Weights of a small GPT-style language model, trained from scratch on English Wikipedia.
Size: width 256, 8.17M parameters.
Architecture: RMSNorm before each block, rotary positions, biases on query, key and value.
Training: a variant of Muon for these matrices, 228M tokens, 3480 steps.
MLP neurons of a small language model. Each row is named by its layer, matrix (gate and up: input weights; down: output weights) and neuron, and shows model dimensions 64-255. Each number is 500 + 25 x the weight over its row's rms, rounded and kept within 0 to 999. Numbers have three digits each. A neuron's up and down rows have the sign that makes its largest values positive.
After each neuron's rows, "fires after" lists the tokens most often just before its 100 highest values on Wikipedia text that the model never trained on.

L2.gate104:514517488515509506503496506519556492477491508538522508493521461502488465460493514522548487466510457487542489506486533498492507500495510526451529534530466503495465535501508478491526512528539480472529494524493531531435482500513541550508501467504504447528501477502514551518513498498488496479528519500510504523529520522505491524546458511475486524498493477465484523536532436473494470519516479497461501482502484539542491496519544508455457553484496469490503479514521484481523496510457501517492488495516512454486503453482508455525524508499506531485520465465459510512490522523491517504
L2.up104:540520521485448489489523477533491473523477470470537453526488513462488484481421498552537527526464474491536516500530511474511490508489520518465487510475502495470476458501485497480504497492538478518501449552458506534501525506482519529521525470484521515501515543535492491520505521516517503508521502531528542522479454508498495476508457544490494517476503468457481531523475495492478553500502484529513522491508516555479495499523503500478545492447539536493503511533523527464501505533504519463516490487516484517482538466488539487514515487463474495523482497444511518480457535497464503526
L2.down104:514483499548475428494533497506465485507475519501559498473491453498498533510434493509508456506525502519503489500545509509500512501492496463496531550499490527488519520473476509477478534515521513519462483526504502512495507517522509468482501509495520496499442510492489506478492473511473462463531510538529488505458483502511495453522500477486525456478497499519515486488517480490500478488452509508517542486500504540469505504505487457480542497523554512479508454554437475496517527524496476501466496513457520462518490489509475467493528519554536517503486520513503537529436499502495494504
fires after: "i", " b", "b", " B", "ab"

L2.gate417:467499464480498481485494503444466503566504492521493520487481501517552526505484524510522534540519504498474447551522442521499509490489465487511485478532535454498484492513468503522491509499519507475421459491512511486488464518462474491499499551503489500479514483513434488503479523539453508469469465467497499501461484510512501522468552532502519504494488500481476518482499464495520494522517472507460489512485466540522502469528449482497464498503535495514536521484473500487472495493519537491480460536482501463514521509480470467471487520519502524516494499519505509484538497500509437480
L2.up417:516472477473500418498493463516449492531506498484468487493485488542564513507467484512505529458505478484518473509508528507525531514482526482525491494532520459492497468513483568519536500479513473526475464476463517474532513500509480498551455540481511515481478478504539534480499501537477493478513516525489457585489474518489525513478532490478488554510491509481476509502483476513526499493482498472505523512456519521505531471549500488516557479468503501505498551506520488505517492485514497500492510545483481474511468483484485492491505512469480503495498540534496502520528512499544498489
L2.down417:537499527481478483529510494468497510513493526539492537483514446512516515510514534473477450502531489490522495454494501476506507463436464527509514503494497494478489505495502518532484471519516491501500521525502503461472473464486534479542489475499442513522520471498505486463539467465504481467504494519481526537466493502485502510509491495453491503435518536485456509457494534471503483500523466498516507493520492482521493496478531495505507456511485475513492503556525485510485496513489479444516528483465532516518550486508476498517513546512519507539518450491500473481501532514466525490
fires after: " s", " f", "v", " K", " v", " S"

L7.gate656:504516515492501493483535527503489479510492543496498481477573522450491492521485469496516477476501474490505485516486475492493438493461453495499501504537524525517526468493514535496537487500484501502530507558460508495473525517487496475499493523492516488479524523497519490471501514524549531557538509479456489514538483521487519519481529531482479517507515543505535501487451485492483511475545501527471517506529517495462464522537458476517450506515548498444515492523505468484511489517496492490484455486500496488485500519450487506520467477503494516526502488534469491496452499468483450470
L7.up656:466502515482538508472511508475467480488494511511518488473530490495488476512529511460452519502517439537508521487510476500472521510507446486502473459470456495516554513475479509523515496526504552472470505549468526507515443483502490509499461530494502525498543537475478493477518534435516531437473508485506466511533493508516504473503502488463483481531524523467512508498504505487452548516497504545480537504473505484509530495477491498492480502464517502521503495446467520540525474536466478491528501533477494474467504491523494465481527499454532517485525507528489538489517497492538482495
L7.down656:490471529503518482530488507476515469492530509505479493474520508466509553444522463511522515516500508499471532548524507512472493497470564512490551513470493507496473478574487524517473513472498504489494451466489481518497500513526475518504538501537498466548486478508470499503504481490459462495536527510497508520479471474535510499492501486512485482480483521495497505495481501474526534521527503498524478482500516451552506487440513530515478474506506515488518492544431506481451513480529499511483490464521497489528480509495490526484512500558499487494515477492486481470479530456474522523
fires after: " c", " l", " C", " in", " In"

L4.gate53:522537517477488512487521479499481517497496537494441465515550534532490480513493455520500491516538530501497521497504494546493480487509474469516509511495474517493483478518482464518480492481494493521509513505524538545508498503502488526530514526487542507512508522488480462489479504520532491446497491500444472491506511478488523455492459491507541539509496465491493561481513481550531455553472504524467518448548468499517498475491438525530504506457476499478521466544499505478488519466484489520515474518502503499500511441510520511475494476492511538496450531454479483475500508480477452520
L4.up53:492513490535502493506474533495489515565520455527453520495511507507537544507515496533550467484507518495487471463467482508471507515466511482551474493500505510539486521534516474530518517523481494534495508485498500484461472514529495485504453502456468461479525529516488528476492475544515503443508514475539490438488482477515509486477465525521484570490521502474477498474488476545513515515483517464480521494445519514521520505507537521461453498469495503500507527466486565488555501512483515527501516487459505508470520454488495480477477472466528487434467517513478531493474521495505498483
L4.down53:484460512531502521489521511463498484489549523513543530510472485517462495494518526513486510468545476541529498492505505555525490480483561495474452498520462549553499493476456517479466513480469497533504491517531514507525561526475521527499519516526494510521526517486522481492484490505498485493493535505454514528500511534480459482492521507475539458520459530463514476512472488502474546469490542513501516540482483520512507518487451495513454503468508520477535524515511451469489477464495436490532479508515529488496477514493483528509531525477541445460510464491552487469464472494491503516
fires after: "e", "up", "o", "ap", "l"

L4.gate663:491502545519458492479487489542498496499495457512496500525494469547528553475503489491493462528482489486486524503504485477506516495491503580509503498462468508505512492524491549498492546492501498519506504508513522538521519497536511538511536516521503510505507513501452519472529475495494528510518540546527511500465494490548557515516484446508495486493552498439471540507517490521500523467521547503490503479481544515430504512431505481491510500509462443531487476439476518496474482524509478523490493491551474486502482437500531533526510484502509489545536524507520491523534509487481467460
L4.up663:517496507521430516495539545514518495491515482519503487527507524509480547521517496486473478510456510512476539537475471482506481499498477515465512495450508516511529511529530515525530543504476487485508482495499531515520506489476500535529491527531514574454483516545439488448544492524515499467538534521530468512484560502528514517492472489500504491521538478528482505514495490499482507518492502521486509509482465549441520527470522502485509467508499469478521484483446503482472490521496492496493510479528503467542459489535489504473518510514488498527530505510523530511461499510524481475
L4.down663:494542505473523558523498514492488472524512545482498513551514555539501502508527536530505473491428508452537507507508523504509529509494512452496486459454517441472453494482464509518509498479488488487530492493529533518480504507497435535465495519518509511535506491473497479513555513530514507516573479510522464515505552504530516473486475510484492497549461489501487476524501534517529491496512478511528520525478503490469494443512479506520507476473455504475498477464486536540460503553509526524529487485498529499452518484513490476488506495487461486499526474510509511493463477556471470512
fires after: "l", "s", "y", "ad", "al", "en"

L7.gate552:443497514502528527484462521511521494472515521493481547560520526508527519505497540502488512519491481534458524529506493479508482521487535482521463495489504495499505508516471536457500483524507538478513502500456477507544530461464491502517535456490541479507551538505491527491476478532517463451506526473466509507515474505516531483502522537523470505497446525487493488503474503503498488494498488499459494463517513521482486521535474465502507466520504485480489471494462466532517481521491487506504502483488510507470524515463508468492503477511495500551540454486468504537545495564519484495
L7.up552:472499538497491478497505516514520504496480514510446542498477515436527512505484500517492530477521520517480499437539511508495525489511517543510477483496531521525477505465497438511551502494511523479526535483547475474520514534469493495523530501505474519515523476470473472529489489523493482493563523477502487496503476503524504517502517509540490488486504525532495485503483504468471504484507510478494474514507481494490481471544423506507508498496512471550540505484512498494471493529538528553525471472496531473492524555472510530529532528491518497494490468489488515481472464496472507494
L7.down552:479464475470495506465484497488510520486499480509474497474492540478544469518487501496488537519512531514467515483470474512491475510504435537493525517444490509474500499513502528478514500515517488467508490506467530509479511509497490503489495511466503499542527452469529493542487471508496487455493494513466486500464534499495525515506526517497501540531502497495466490488501476462554512533509530533465469521550509544479502456508483525541484528507482512477473477465454477474518436494524502531530513523481490527507498468498468509557535460452474525491529499473442530538525487480513512487
fires after: "is", "c", "us", "ac", "id", "ess"

L7.gate462:485553524520516535468487488464515480486488564490477502465500510457539492512468530477538485502501487455485522478500451512534513483537538507522531482514494515490487483502510503495510509457482493537494490488481497489540503473498510501516496486541484554524520491563497498513499490453429513526497462492520524453529473476479493489502512492496469476518484498476526519510509506558514550516530531516493485484491544476493517513502483467521503518494576530490488535424480500478497492495494483485517477496549516518546491501524446472510485486499492538476476447458524523525454488481499510522
L7.up462:484503433502469483496476446500546506490519548534473480525469524498495467517454500459498460503519494499449537504485501538484480479465499493516489476501502514486501481471548479545507551484479504443517480462487479514504511468532480503468485481522476488516516466494494526477481508506468503499476507476492513499477494502522492501507527449485491485550576518486490509493502480509526474499515517544510513468508454508503468491526511487497470493511512497476500461465538517453511498509506484489494494476497476530458506436534540490471468501505539540521490508467517544505452451470487461487
L7.down462:574495519501515508490509514498544482522470457478533512526506487450461496506503529481492518491479489519487486512522493497502512511558463501497468478510470490500527511510561503464521446478530469513516511531508452485492494505497493524552465505482490484525493530478469474520471468484496497530535544513484493521510470486459488518513526493531490493467461537530486575478497500497524525524495473487471451507480491515488507471519531504479502469467493516508490504464513536485490553474523489497461541546484518473538521507510483535504459528515498543517499479473509510511528485507496539468
fires after: "im", "ac", "ir", "i", "re", "as"

L4.gate265:481556498532518475525471445487460507514475514556513486501510514531511460525480465475469513461501494453509475475450517494522506491541495519464536432539543514496526485523509491511514479532498493519542495515488477459502508472458492500454467492482514499473524502488474527540515495491483538555515539536506545474492514498525488538469529484460538484488479505500524493468467499472487509499538481504491533501524474519546565545560506487510476507523523498501523500486530497512486528519477524474528480464502501489508494536480509472497454490524468485489501511492499479539492475496472466482
L4.up265:537509505506525493490500494526477541515454515502508473521483463489486489552486513498505535517541482483486465472508457488504500481521514491497466458511532506456507503498502459476517522531503477475496474543485536509529551491509440485509499514499528491570481513496499516515473488522491531511501561469518501491500471559503507531530526511532480510493454514521502507522513517488504516485518521491505558477492469486522491499508508508489506466492551508500474495495505503494513512482491518474472489503514464504500499529481546528581529474504515478514495496499499524513507462446463492492
L4.down265:491502484447491484518495461489470531490475512505509500486541531465523531527502488499532462488507456522519464530466491472485465514490513451449514512506527490504516489509519472489514504488497490485491469496469497486460535490534476473525520505516497525523516457490555504469534494456521541505539468491511506520428527509535525502535531514495504495476484543554474528535456526510453519490485479517506514451522480509536496502465514476520482467509501523473504444504456466507491566513485509479505467503488520539514472502533508500509501507505573500542552508506491559452510487450509490520
fires after: " the", " and", "om", ",", " R", " m"

L7.gate673:499530505475518511522508539466525486500544521490471546536503508466501538461513524476469492565490485507498541461525496515453507533556470524468512466496489507500478514536522518505519530510457519496518513460476517485521507493490496539512523489512474504501528495488507533508500473482459516462455519505531483511469506496528542517482492485520482538470489507517453503470510480517524491562506507490464514523548515496560484552486541474509524515525506502472505497454463530502524488514529521491515472513485523517534531482489476504544476502513534544530511484422524458491488507483573482513
L7.up673:469544521497521474486488528501493519510542484498462512521443471499499470534493487537478507489502487524486491521518474502514536471493541497507487489525504478497518532512473490486476504537435544453519492496458499575455535486484522511503544509512479461494520513497464493494489509479488492517503486511490489503489535458504534474440463510504496549439464492488522532461513521503472516522496470506469505517489506461490503513521499486520487516488505478506545504512474507521455452538482515555494508544492468516475552466540454540523539504504541516444515532478487497518542474491491541470
L7.down673:429437518508483536475511493516538509462479546519506539493536486531490531514482515509506498518487508522482512490509503528519480493455522502499510471573481542467494512483496508476517475506517487482502508538478531491519513520462482508502519517499476447523531533513510492525534576496485481483500492542502494455532510485532529504501542512495489541483465467524485486512490468478488472524512499494518487493495473497527508512481510461484458548508475488439515476499515529541514475506527477468474511472506505542545422437517488514511540476484514476520477478468486508512476462482539493503
fires after: ",", " ex", "ac", "w", "is"

L2.gate292:503492473522528526528523519518518504523485467509475488526500498502483506517512460504491535530502445490527528519528513508527493473554459465464465530499488529461458507479541553474505472491496515483478485547470516512506502455537480522521486476529482525489503512529479469469515488527528478464459497516499526494523495524491509500516497489535447484522487493487507478514550490524510495516458492499526510490554509500511489444476533470518541518489500437482496525460445516497499483493486490492498482483495486452528426501508482508502478444521527511511527480505507494476538439492469449486
L2.up292:539499533500525488504485506475494502547510475523486505493542529508484501484540440475480505501503492548508508502539444475486455530546505528481534470483548478485502504475511510484528492500483537497516505498489506525545502458489539500529505507492516500494538516469531504482536502560502528503522452507518585497493507468543549547469465510486506531522487508516458473531462513489504494502531502513531510475472533464451493485502532487518506538512512499512544497498502517525473497496494489479471539458492520464519508496562516513517530549477510514472490508493500480533508523515477537482
L2.down292:545495500511489485491506480481511456487469500463493474476452484514457491507490483539506500525491506486464513492532503482498502506554493524483500537504514520504484504493502502478538467461483490492475497488483468511485508475508472526480478500535540501502512534460450459495456465510493480517510500437494507533490461450515477523520490512503494493478540452503541496527536475501500493489437543528489534500519509537473494545495504493489476520502522515490453488490447518507531506474521527544496480479523485508536519488495500536523468483512458474491505461530475481513538479467511497479
fires after: "s", "l", " t", "t"

L2.gate426:488502522513493480517461512522497495471497511552483524515512502470463494513480528502537518477565494482509514502518478474466469483545511476518537493478447446493460505509499505500509459515506487486454544485486469488515517465454503535473499549457472490518528497501500486494512499528490516530472494490542509488503564504474516478459481541465527499525460488496523472467518493496526492494499492504528525469478522493502493504479485492524537480519501509509475481537532498468501557515485519464488496469495513474445504492510500518475520500501500535456494451533513494476511501513524505511
L2.up426:489525523503518544484489498485485492452470525529530491504504484472445510507467535531511523501545484481496485492485542499539490465515487503544506515502465501467503464486525543545511476486447500485494516506482489486526509454495512521535496528472497460462507493521505553449513493517502515486497480467496456477496510465516506511470482483514486539509451435499498465501479499514455495528545468506506480507482503518471505453502473459469516501515541511481510494531514499500483521524466508475495453503525491519452541488545500475483524503496495489484528510529542506489494502484496435496
L2.down426:511522556470491479514496501469483513451530485494498522535474500451434483509504493555492534467523477478538450464521553454503507540457493507501478498475491477517538486483520534557487498532452521492477490500451502503477491498507504505524473527494491478524489478479539527496446493494478470446481482473478520460540466498466497502547487500522474509477499457504458489530481474502463506518544453507524464508454482495553493468516467519465500486496487540517544475484511502509531498506485519497483517483540434498497527480540503501515509484451553496477545501520469463473493493495475476504
fires after: " A", " B", "o", " c", "p", " C"

L7.gate668:489536545505518471517532570500525471532450511495523436504504460498486517498497527525504514494513486464487480500492485510538500512522502489507507488475547513549504510533491484443548482513477528477496542494499527467508530533486476527519490521447504514505534484523540507529489481530555503532479525516506496549502472457534489493527522505524510487489529507504545529530501513483507477517520476509535511464523521528469494502493524510532497514487522523496505484544499458486510534474541527527518455547532505523507463494471478509519498510443539559515494505550505530510521472520501530515
L7.up668:483525538495496489481529507476485482510535483488477543537535506483511486470491494484538518508505524539469481503510500512482494472488531559510511477493492495468481517487456491529542488482539488507469480453472481489508515518477456480469479484514450497492525513530472484534526453483528495480537474475499526503501518506471497441486515510516543486463480509482551508495523516516504476466541512488464500557507500511500523496541528505506516523491548511432519479514470558505459487484442473446438531507542488533523478483476488480504455476495528517457527476513503507497506469509491522509
L7.down668:456482497492489469470453497519532545517485527492522477428492472518505455520490529491530515500505531464502490512534519464547546471491507514476486547532538525497480482477519506518532508480517502468523449536509529504519512522482463441487460452495488524532554483497497491500537498509482496496513476506525499544502505498514491470488507492486502517510524500523525481473491472511545500474507495487492489496484499454517540523524514517518495488499537496468559504519474517465522495471499432465501473488523532560501513498489532490524539502505459475440504498510488484524505518479576460509
fires after: " d", "p", "v", "D", ":"

L2.gate112:499498479535468508527524508478514458548540443517456488504490512526501508515494519473481492472450520474473530517517523559492499508531505489506498476575479510521483544486485487466495483494498456499473454483508484520500497511488523519512520485493500519495490498443502541506519494470504507512514529491488487502504509502513501541457514484496533523463506503498495479538476481464515507512536475503492528516493488555496470463543509457466511488437515480506534523540497478512474525517472520493484480533500503494523518513451528484482451455497463456524508446539488442497498477464503470491
L2.up112:492474484529498554501468475521477511507490479472471525497455485523515526513478520493518493494524500527490504496501525491505519487507479502502522458534514496506528483470472511450510480492510481502448472465484496493495497528495509503513503475512538519473515545525505522482484490475483506532519482521433524498535478558505547488486488453489524498494485484465516485490497515510468509485533513487536498562516485517525488514511533479434496497479507522470566481459502482541491520517488546459515492488540520521511530541517528478489508488502528480469534457503516482502534496498525495494
L2.down112:504530501508496549512504525489474529434524523570484478490538513498501497498483543457526514494476483513500474496537457503444456503471529510505533515491512471490536492507513514509511509475563473439507511498495492500486526477519475476505495470470479473482451509490505463510526521519533486484540490542517541538461489510489512492553477504503499455562470471449512511503491506436518496551493456523480473501479517497463524493538556559484545456516495489476510513507484533484480505477484517491507464470476489512480492503529519505502525504531516472507481473466515483517551496506492515487
fires after: "es", " S", "s", " s", "b"

L2.gate559:450475517451491494522490444538514499468464483519523504500492485463490476487482519491526504513453462487509517498427525488490500485514495492500511478473501507529504491498534478503515488503510435459520509496525512528537499486480479489471443509531440464540501478523527497488506468548525480513541517511566537500490520535473532476495496552522525501527520510488532479542491492463511472517496458514512482486517514485524527524474492484539520485477534463468475504507492481482500504515500520505467494466523485541486486534517475480513521508484477522501492517512476501487497502477456545523
L2.up559:508465518495522481498481485533514534470507483517513527486490513465495518523509517535446532522532488469496497493504486491503484510484473545511500553487511529507530492475460479514508542487464503458513446473494494529557516493517470558585498506487457510478516502480479499507513477476481447496489538515525532483472495516482486489468467473504487516470510510501471536511512450481542529482471500517536482506510490525501524522524509505557480482485507477496501477532509514477516530499531451486524471505491500470518494497489542465478537467466491474531519467506534488497513503514489509490
L2.down559:511482482469534480479473516532515514498502530496500469523545454523491515461505448477462486469470490485498488502451530561535492529514472488524475434505516441496536517443475563508554561513478478492510534494497537497521513538492499488480547551522462501520501484451501503464540510524496491526500470447486499478521506506508505512500501496507476494514501513479494519515548520541510456492494508495516492497499530483516529488486464455475472470468491456517472449471487475512534500472474495464485522517479499530516481519510477491502505503501510498510527471511507480479472483498503486519
fires after: " b", " B", "b", "a", "o", "u"

L2.gate394:520487523516505497519531535512525468496499492526492508461493516523498500515477516478499504493526486471423488494536462471524585498470504489512473502512502462493479492490548478530515517505483490471508511550509496504504453464517491529522499533529483512559462500487516505454512514513491522505456473513531493513493477514519534509495480510489489520522489494481498498502506550489477487539480446495492505448471511534547554511522474513486493487491483457523482545523507484501492468476550486483502495502466477480513509477481440499521485474464479463494540514485529501471475537507484488454
L2.up394:479514501542508502514499483475513479517531518458464489470497515546531506499528492480506466524468470492466480513502435487518515516469487472463513465489472464491494539495537508469515505467500519482451472501528533512493430522521489507496483536509493478468477512481491496498495504486522485506506509484481488503481557510485551472448511507496480438498466501514486515546510478505483539539520480474522481503514509523505516473535506518518517464454529511543508524452458491536496486510505488435487511506491523515545517469454509471519537520485447458543466500501507487472493506467490497461
L2.down394:525466516504511495534533455470524519476489478515505510516463521516505494481511575498526518509512490498472489521495490510459471502549504520522500496507485476507507500568506513483519521519508519508508516492549519487531514437483561464511482474543474484525459546504493542539498477453497485484523504455524497506468563500459492497521515508474511504510503539502485526508546491504507485557479516457470514523475471476520499473485522501549525474527482501481542553502515478513444536540507533485470491530523487526484517521485501514467542509503510509499523485501478479497493514476501506481
fires after: "u", "l", " K", "j", "i", " V"

L4.gate374:511517526469513521531527499510512498504522487529491464494511524545520516470502521453520480480527473474487534460485522527514514532498506509489484540488460495491468487521427515479481578493466490517498501487512521480539421521504512538528497513442498521471519441471513473470484477477495522520514512521434480508482506477520501504564535520538492513469512468515528497449503494479510508529534479523481533482502491456494492486484479513458499507519456518483494473501501514467489531503496498530512533505519520516452518471491512474430519510513494547503495506461513469475519491526474479477
L4.up374:484543520494528541486511538513559492482472499502497527466517504479512470518505506459496525494488472501479483470482519485498495465468525515514489522486505512503536524484470525490515500501479444495518503484510444521521484501477458492533478503448534476473471509494514492450447484462502539479449529551495488509528504487496535498479508471465514494539510466466508540468532538488495552471528444520466533514495483552524468509502514536486507471523501507450511484483520519481527494532456453507510484525461528462524501505502498525499512482540541508485481519515500517481516509500481549515
L4.down374:500510491496479499517520473508461502536503455534481516513463495508500472489528486494538532517461500488516503497482536520473523508501478496481491507488496510487517489497512471517462492509538527477489516461533479524483504490473520461490504456509488495516479459525451530549505501530503480486543481516465477535469474532484490493531527505489547461521458473505497522494483447552486543493477494504521476504491488456460530505484498474453499524470475537497506493503547508484485490485486494459503510493508521522477506504535460495511476507521516486500523548551473491508524501501514523469
fires after: "er", " was", "igh", "l", " re", "o"

L2.gate140:482509519482517521511472539479532522506509485522493509518524518480453498535489499483528513478487505499435494506473531465515508477510513503483484499526453516514519436493473516520483509520480485485470437470539463528458465502473500504470487468508495500473513478512463518521487453496544484509470487485453498515493510519496510481499477479556476489507547511527531524514542496496509482533562502475528519520527453516433538517467459470502459504486500458498511454494520471494520523499531556497518478487476489511466481496539486487545531469488500505498502464474525508517498495466482495535
L2.up140:524513522517560521483469492490522449521476515527477492499486479496535504511488493494506479512501492511458501477526521507464525490498479496509461504507490524501496489560511487534477460518529456506536481475498525521470492490513503476481532509488471499461535518485487522577537461498519481504511485543486499508513506557524551478481496516487505500468483503490491498544438522465521546503516515518490474545521509465515460517527493466488493522498532511533516500510468512496495456486500444536514507527520567503501496505515503523459487499543506494507524525515503463508524496508517499509
L2.down140:547510488494509476547485527484478523563506509531460528526499478468464493513477498512464472534475490525469462487508518500521533480513490506547480486495524509479540500490527500482494471455509466522560520520501509504526498531529510478509502475540489494497541513507445475491502508526486459505449490538471436487512502511501506534495496500515553510470472449425506462476505534495490469507516495468507499457489471504492518469519518502528511505485474501487483510523475510532526547471485532503477530531486466535494463467528482541557505483505492439488553460462524491488514463498510502500
fires after: "or", "r", "ort", "ation", "m", "ment"

L2.gate74:483528519518508507467518507508470509516490498514517508491512498508515467478471511452518460497437518483486475517530502510476480492521510552487512504470529495493468432532491484524533528570437500477510529486524505493487489475535494507543460521548518550532493488488492507515499487512518525512503486457469478554456490452510511521517504481504482514533499486517462526455489504514536524498515501490446471488507503509478523559496519509523542510529499509479506517478538506514537514527501530517539510527528492476481543501456481480493501496534516507463490481477539510518459477503508498523
L2.up74:482471480528499507529479555480501519514505464553482526526444515487544497465471502496515481485524552511500515463524523449464469487484489486474511458529473510469506521482526487531536481513484501481507507507516499489496476521495512524540484500493443465491509508504486477513484498475472507501520484459510463445519500489458513468498506477457566517521526488498463500550518465494496492488507491525504537482542465531522506523489468510467488503502521472539520498458467542464511454494470483459502482506542464525497482492487489516506473519446482482516499523507530514455455455470501528493
L2.down74:528487503456463529499468521476520527476514511500503520525461471508442462518522535508456462496546496488517479473476470456464494447515469505475462494535516494477453539502528497450499523497476469532522455499494476425513499506515505503531489517495499500467453487485498514498514498509501464481482464497483503485498502496481511521505524465472478504506499470541491454503496488478487535497426496518566536497533491503500468478473519487501526544474492484511512477548519505464501480485474518512507486463508492483516486505493506513474454456509457477501451479515495493526477450482503505487
fires after: "w", "re", "ow", "ir", "v"

L7.gate457:464491528473464506476475529501519486523504489520465520506467521479513505486497551492468493492539469514507481473521456542483503511482492504513472499501519485559496503489524504505492564503481490539531528505552563527492484530510458528526485477531542490526477522511504538494499556478522520444558447494450492492482504519539472528521505544478479523481504517500514517493488528503508489500534520533473488480474469494544528469491486465466564496503496521484455496511510518497481525538519479446509506461493494501539510507498533466526511509510515477506451491481469494499450506473529518512
L7.up457:471522550539469487535490483442523533470486528487480529467478534530477502491496465501467522475547497465491524529499495504514470482491499509501478490520484510480511527506479483452514467516464516471513550517542515471508459512525516503485484533510483493532511491511503515548515484477517528502523471527495474511471520502457504473511509525534544501484470528499469495513488546543450483525516487511523476518502492500541476484476514498492512537465496544451565476500466538486483480511530500528527516496511517501555468477477486490487514507497515504491472507528482529470551540547520511494
L7.down457:510530530467492500494480480535535513464456491485523528482488515545477493432495504491490498520499479504502552508512491503528516504486504454487481475502517462488460438532483513483509504526512470458504464521520473538494494467522496486504525532470495500466494513492519524534532486518510473459462524509526500450508483472506443517522534484508550491517458453467503497500516502534550457483485530439499475512513517447457510506499518527519471514462482504541448515534525495493481538509503500499547536511522489468500537473490506526518511481484535513494534516487540471504504494484513510509
fires after: "is", "c", "l", "og", "i", " c"

L2.gate563:508478521526522465524491501509489479466475496511471532491508486456491474479553506497503523514581464453513496496490472477471470463484476501505502492501472460488494482519487494509495493481520443513464488456475557505493510464533497478528452543497510487473499517512510494497504478496508532511478446501546464506496486477530470483477515496460460508521521465490508533529504518488475451522505496553483503448527503521505493498512524548490473499483486499495498472488532519493494478495553488538529472529492519545480473530512533479468524511539453490529481498533481523510507477528533501529
L2.up563:482512529471543446505512499488498521507459534524486505496504503489485463524495507481533525495530490531518512490508549468488473496493493510478476484482477472504476497526489529501526482479521482518496517447502490484518523468525481524527463508542506499503509541500481484478489458479537495469509477465505504511546507471536479506509491478500491496493535510519499494485512438514524494511567459506501521517521462471544503507527483465517495497471464518498505505511454518519528499472485546522502497509511474490450488558547473477458480483511488531489491523497511502490516505508468543504
L2.down563:484491507541484487491531524516499514525485523478513517490471517538539458494490504520478524511525496485520504481470580516539515541460528522499515460510477508488491479475525517553536531494471542511516486498485471491541498491518507531500505499498472525520510501509474494486526466463494468531496494504451504489521457496520472470540499498527500540506514528530499470488498493466511499499532463499537504523464471425512525470521484468469487515481497495481520477490479494499543510471481547496479511517487497505506523460537501568482485494478481515482552525513485460518512505513504491485
fires after: " b", " m", "p", " w", "v"

L2.gate55:495503480481493488528493508486490566466469519474491528545488539485553528489494510460528460507503494523467492540450510504504526481483501478531508505518516535517564463512512499512490505479489474531500507474466493533508479525420478525474487513522486492516485462517504498531469479485466553491482491508516540496522543502474489496494461485525507487512564520483501490522498527464508482467525485520517464499568517474523519510521525505490488498495499534559485566526504502495539518495508492452530496490551478478482478532496517460488509488534470544492508496502524513500513475460471485546
L2.up55:483520497524518478519530478540488551433528485511517471491443501487501543528523541533509476450466483443498483465527490517507535525503562504502507528528461480491501523492495507506522501451455480540481484489471462486500513499516470529494490531453513504485493526522497516514483472472502486494501493520495492467513484508519477502445490501491488469522567505534566479520475486479490519522503514479516503489477480483514520529475506513474478520481491538488446450478511521443484484527473470474523528484514513485510490477512491520536535485516525510540494483537488468534493498522471487531
L2.down55:463484442524473479525448498523476469545482513527525508499474489456483471478494462512484490491480517496483521539526522496467521496504484537551536507468501485512492523474511513510487480495503445496501503468481513503504481475536527499489474501486451509499467491509537539458496482504517509466515519499549477548489490496492577489485490499528499497477539500480447522478507517561492429512430548523512487491472509532489467492459478530471484440501478480497529530483520520510513481532512533511483509486553521479496468525484485466464437485492491461496482490532471480481491461539492502475
fires after: " H", " B", " b", "B"

L2.gate313:461482459500495544473520499500482461511486502454487508495516493489473517511495488573514501493485549514474533444523505527474511483505526491503488540512472510541483523486478476481479503519485441528539508477486485503504485565496491510510528525489520486513476461495560495486485463502532495512484499483523533501517519479491490478463470540501522487541563506455493506504493480523499527496492482490490519531485497512514574493455435508492491473519462495495550525474508502525524498494508494470497525472509501542500437462482502521523504480496522519503536467504480574475495526511513515484
L2.up313:482498502518495525504487513517488481531492481506484499498573485528515496492514482542477538526454509492464508495491431457483488479523469514510487455484493497489517509512485500514485505485484456517501509491483509495512494567477523495480556557527525503466549517539527528535530462510497530495440483463501494486475530509465481525526500514516517470539472506484488481512497529494476517525503505490480485450500532455506513489482511493477463452508551480509479493470495475535521530523486508470506499534477450517506471517526452503489507481495463472491512480471495460443478521501505506505
L2.down313:470501494509533469511510515531475503466506477521450494490499481514464524467461507472535524515542494512480522497513509529468505521467519524528492529473449515513520541479509490520491511459496494504494496462529510517519449506498505530515506529583497500510465514494523477543518550477530493480465450501527509498517483517512496500469527500494469528491516482471493491527522508521470500479569435488513517496524468521492487482543520511526502476533469505496523504498509535478493459443497534513547464565483526509505536443479534489504469518544511459528489542515482524505468517500475469514
fires after: " the", "st", " O", " T", " H", "art"